MLP neurons of a small language model. Each row is named by its layer, matrix (gate and up: input weights; down: output weights) and neuron, and shows model dimensions 32-159. Each number is 128 + 32 x the weight over its row's rms, rounded and kept within 0 to 255. Numbers have three digits each. A neuron's up and down rows have the sign that makes its largest values positive.
After each neuron's rows, "fires on" lists the tokens most often at its 100 highest values on Wikipedia text that the model never trained on.

L2.gate206:151099145128129100095115082115179138096139073124151121123120134106095151190070128094136132049134147092134135137114180086049112142137137105128065108108133128221068199140164122133111123104096117137133089093144122107106155137101190152130070093113189106147103115098146141144163157176152079124114193179059137158145088158148118103106123168134163183113168128138145107120086133143115120090154
L2.up206:134101153102122121069144105149074091183124123079142143118081116111121150167132113144153130119082144137126163137126155171105089148101186119093106108114131133104114189085162182128126164139150107159145161079142159121141176159136178150154059115157105069113164145117137130162101141137107142157144128126079149187156097066137148147136114129097171139111125136178156126075110096173137169057174
L2.down206:089113136150221141113163106094148168108105122123130073119162084139134095136165177175150144198098175108152124121109137143056125171115097162054103154121160101079179156121111119071137070177104128127175171129082173159076140124129093148134054178138150158106143191147112158129119147120104137108149175141135154124160140114110124139167032125134143126143137080129119134236186106135101186122130
fires on: "9", " 199", "m", "air", "or", "3,"

L2.gate343:110125135181167113147134188091110066145083084112191130073109142087105154096134154140059127146156109127073132169114167090175082173167140064134086134104111087148103097141081131097149114068140128060116099139158096168119125104163138122104129148131126118085143126148136184127094159131153161182096106124108137144121178154122117082172143080163152083144133116115131167122123126137132088207127
L2.up343:146090155179150162212124152163213115131150130118091141116179118121159150130069148160135137110169106142079129126121128093190141149129148088153079100131141133114119134180144096182136166092106092124089087150148093139121184187106128165127091087123109147155159160154109185113108153127147075148184142126094111114100157069161099159114129104152075149142106126133177179127084165153135110135086
L2.down343:123165138157065141141161149144158182119182232174067160159148185123172145144120134173167116115121133176132136138147131093096099092118128184154141098160101090114106145101145117119140157167160135170154145141088099084124116143133167196146164145142101126098119095148143088138128091144104155105133137166085112089126040122018130152128110163127124174155094082148149109129086158130083140089089
fires on: " |", "y", ";", "ch", "ond"

L2.gate431:105085108149156151111156137146162150122142056159097144151098125173157106072161157111120093128115097117143152142114108135159121149129148200113104181127133125105054116162153097125091164094119069135127125119103082145116102124065152144182063158111133163127102082132104123096124070128085113107180100082131155173138107111106110105120161066099157107095168172097131179139149101103172117069092
L2.up431:136154143130164118134125142080153123148163112164110136192081120145140120099162134163043140176116130131113132109155176131093074087105147118183083075085123165120078140113084114136105156096083130078191155132145170171145109150100151111140146096113100112078153122120161140153093135155129082139118095079173165120197099160101119141121136130189139133110124172166098152190121172161112134089135
L2.down431:112093115161168131140137176186171142103082078092169152134117145137159070117153131130133110195200113081094111098158168137106187147171096153099135149095095144120094114160120117158096132123115095196226134169136135082072121156200155103066120151128117168113133150163144123086168062066151159144145113131153135092174144090138162169142086138142076135145219108068098153138120142092096117114117
fires on: "ent", "est", "ult", "l", "ast", "ord"

L2.gate591:155125054145200127159082159128109115084096087131142151114134118113089102154114122168171172115109155133124113207131143129075159114120080114115103102138153098146132128129126108137159113145131107170100151136099139143129116195088159153135114128130160128142080155127108090087174062115119097056108107145124108157162125134149068129054079198092191131174116137176122137189126133116145136143187
L2.up591:157175114139145097125099179127137131102140139152142155110155119109159154182109092160135138161135159137125107112145121053186198123144020142086154119093162147106082095162094094158124120139128143105137123181128125161089132111166070129184201123096098132086121135158120099120101107134108124151082139157185155055115138165095180162128107191121155154193092116138107138139068156170080140093126
L2.down591:084176148155092105140126147185130122124157144125144158127143094166169161140119102110075086157088143139121142116055146111197128045135131131136155106108152153104110112174125167135124150149080109093128096156125107093098125129165067125137137139121118093130099153144122102109089163111115123146151091163165131163189158182076161116093166142171048116120107135134107096146089066170125138096100
fires on: "s", "ug", "1", "rib", "cc", "n"

L2.gate39:103077109157130080102223083113143149097139107165115122085121052157161160083146219116127128102077090100131154089130120161157149170142099074133134181154146130095163092117113087153109098150088104145126070084090178142164165047097161169188067089156158181168159134170155092085119116140146115093134177095142176149093095123133172167109103098107114130172131124095080112147128141105132125149119
L2.up39:111166087117116115131142121152087150136094090169108135098159145133113130114106096146097145122089082150157137142114164167124122165143123125096123133098125165122122127103118099074192049104111129111203167064091069173064097173175093105129132179159101139104057146081173138132102163173125202093191120144096122130120107112108051147160116105152155163231132218160162153138143133099112132123092
L2.down39:123158139176121164155118167140111090164166123090176144126183107148121081136162126160102095117153157151146093135069144073120105125150188168164134128102161132129130085116131106112132217125155146155171132154125080099150079109178124106103173133088111107117115136122076123127184126133114200182113164128108080148140066188152066153095173152147108104147158124111113103105123155099120155119138
fires on: " he", "ed", "form", "ign", " loc", " it"

L2.gate633:123120099128152067210089101106097107149169182114138122085144077122106096138080158112146152061029087143133140123114100154080119113092138167133127153141156109106072132152138102107114140106122128155183150165101083118144158135153114173094133211179067122150142139174108071105146128138129086069173140097139142173139113127137069135057120082083097171164119144149149128146135179105135135089164
L2.up633:115117071145150098129099128124200094113139154184129112097155121047134146089094103171143098070087117143071069109094071111124150152091166134098114111156112112117148085157166137135102142130137102127128120143109108134123190111153104175137159110106101128104184120154143157135059145173114139109169084141117132118060120069090114170119100050146206166135104095096149129096047113093137105207118
L2.down633:157174110147150143130119169159136125123077112133147100135157158100130159136150106082151112140155150133151092140074107133151101167068172083083114129118083124151100098130110218144122170121108052136156165067062172137124166102152133128133185095137175083087114126115137179145069108113148132166128121151109121095059151156104178115102098094162138061090141133106101175119101115064135102141104
fires on: "ab", "or", "nd", "ics", "ay", " For"

L2.gate224:194097130121151107162164073096092110116136104181152091120121149113131124117127106132181180114122085189139192203100123135113060170162117147107134092123102077132152128131098079085086094168156145092080147109121129123151103162111112163164101153130117069138035136203095144183165169116097152097175159112150149178109151156186093194133122075116096111138154136128148109136114162072155124162105
L2.up224:096154133123195131069144093125088135120230119152106142124135134138136132121144081135136096149107091109143142149064085140117150108101072139140106161129133099113127181151095064095072155129068129153102172115124089144119165118125084130149118120143161153123074079144085119114146154120083102111120185159114190187157168101156104171119159106086144083080103109145131067147176144085141117095102
L2.down224:104173110096190081079120115077125185104176086143115090122193194151163133149154131157131119101085120127150102110040155127111144109102105101163132184162175176083152145129161130074155106151131148131095133172101080178105119114135103135174119150136132118189089081094151112132137112082105176148071175188146179142128168077141129100145122170132153130059134138131143035114180129126090103056120
fires on: " one", "ar", "t", "ral", " two"

L2.gate340:152107190159136117098110068130080103111121112114071128123121130115100142101097089114190148132171134148156142122117111094131140092125112161135158171103161099106163122110091169132127115076134128146203152126133149095138119119096104056172090181131145094116154130073108124138161139117168122141125146112111136106069097129120139120108197086170100130093162133122164167105167189100148171166174
L2.up340:158130137119151105118228182159100076116107141124140138045113168091123127117170164128101092164140127189132111097158078193125070096127071121130121098127159150109152088135104094132125090158207103107104046132104119121108105085150158119114113137147082102162102195108138140129189130157156143147122117083095129210155139164123193094152142154114132098112156115190122159101139101125110137101107
L2.down340:170102119065174120170180131155130123107093133147119129046141189049072132079162139133122059153125140181114083096130051174130088105143085136143114138153122140105134136140156118136122157157158136128109143156138143125105107068117153095128137111133073117130145180169104120167152143165118124125146141058083099170137165153154219118120118145071147094133139102154078164124123100128106169089079
fires on: "en", "er", "c", "v", " per"

L2.gate271:145131079113178114122107159113132138160108164138144103134155102136054114114071147118125133173139111174128201138038200128163101118159188129147151111144153121120099149141151137083179112133082107170100176129081142116182176162156169132171134080036129132106120191151115149113126114115145168149115089130150109107170181134096094200034139122129102095129133131150129131119179100175123100144100
L2.up271:144135081191119146097122133107151089144115123113151129077144106176133098099127119133085074113172225086124132114109094097122081160098157087085114208146101139117143132128179107151126114146122095198066100062145151170108099128095115109149143150165107119136153149077141196083142139143075144080142109149115112169084157166144183140088090100133160085091080079134145127074140136074115130109131
L2.down271:121166130162124161165128114111163126161177125156098147161089111182118118138131161157122121145181134108107153117104079131137096138176133093125133158160075133077125130097189052213114062076109136123144110116128115061103090100086115073121119169130122083089105233114157150113089165165084133111135165130136146167128123152145111172154071112106107106115140117109137097139175133148083134111114
fires on: " cl", "l", "cl", " Cl", "et"

L2.gate306:141107119119102209074105149081106128166104060132177106130089087172132130146153142112099076109155122137128102164113158135115095146124097095114117128109182174141135126077127081142174164104110115101111119122103140125102118147122179156175101126106192098143163130178158090106157093121068151142141185183157099121132115126096130120162121170112107119188182105142106183110126151122121077139161
L2.up306:118121146053117072112160097094107089098077096137106124185119092110176182155123117095135147133094168119099166073156128161132103130108119135095175168163177091113141146104125144171136141056138181126128059066158142083142148088103154085090103141105109098107105145164146144131136075139132150149128172144093166058132129198136142162165126163121145127109150146122121175133183124116099118147144
L2.down306:126097148116144163131134190168163157052157177127119121110111185129066127089164167108089165104082097159130112107084107089127160158090201207167133051164125106140123151155153104100145145192141103087103145174108127069135136146107115131094131089153135202128119123108098099164070158143184079059153054084101134169151170138131122078128141121144161154143104135156133111108130120139124145165075
fires on: "ade", " (", "am", "ik"

L2.gate40:175143122146130120117093120131125158100104086143159150110111182071118066136135092149093158163083214114146056093148085126132078151125124187128158159128092102120098081175072176120129170098073089160142186117131116161115148206166049103147144128110093223106157142107137077135163150074184123127093096152110080121135139177095124113125082123127188140049115128116119128101088184134148133131125
L2.up40:138090192115066103142175155117149151091161146134118153137181126142192108129119194145121122145087114173125123115150116165160146147085129147145154092110102127104169111142131177125116147113163128098126145150139164146073127102134111131161083068151128137097082121126074147146121151140072120152116140169140146097128135132073176109091145122146148149184123122124140114142051138117117163159136
L2.down40:048155174134166112104142146138134096130140199119128176134171195182163116092165190155134156108136129112146111123120120146148100144119116084112184102132146086139149162124133144126127145122164085118138076085163130128090116102166160112113146085129161139087090124154123144123127084052134174161107170154139154126118139081124169095148211180127135101136124108173155153121087103083150128159140
fires on: " Is", "ra", "ip", " Jan", "at", "an"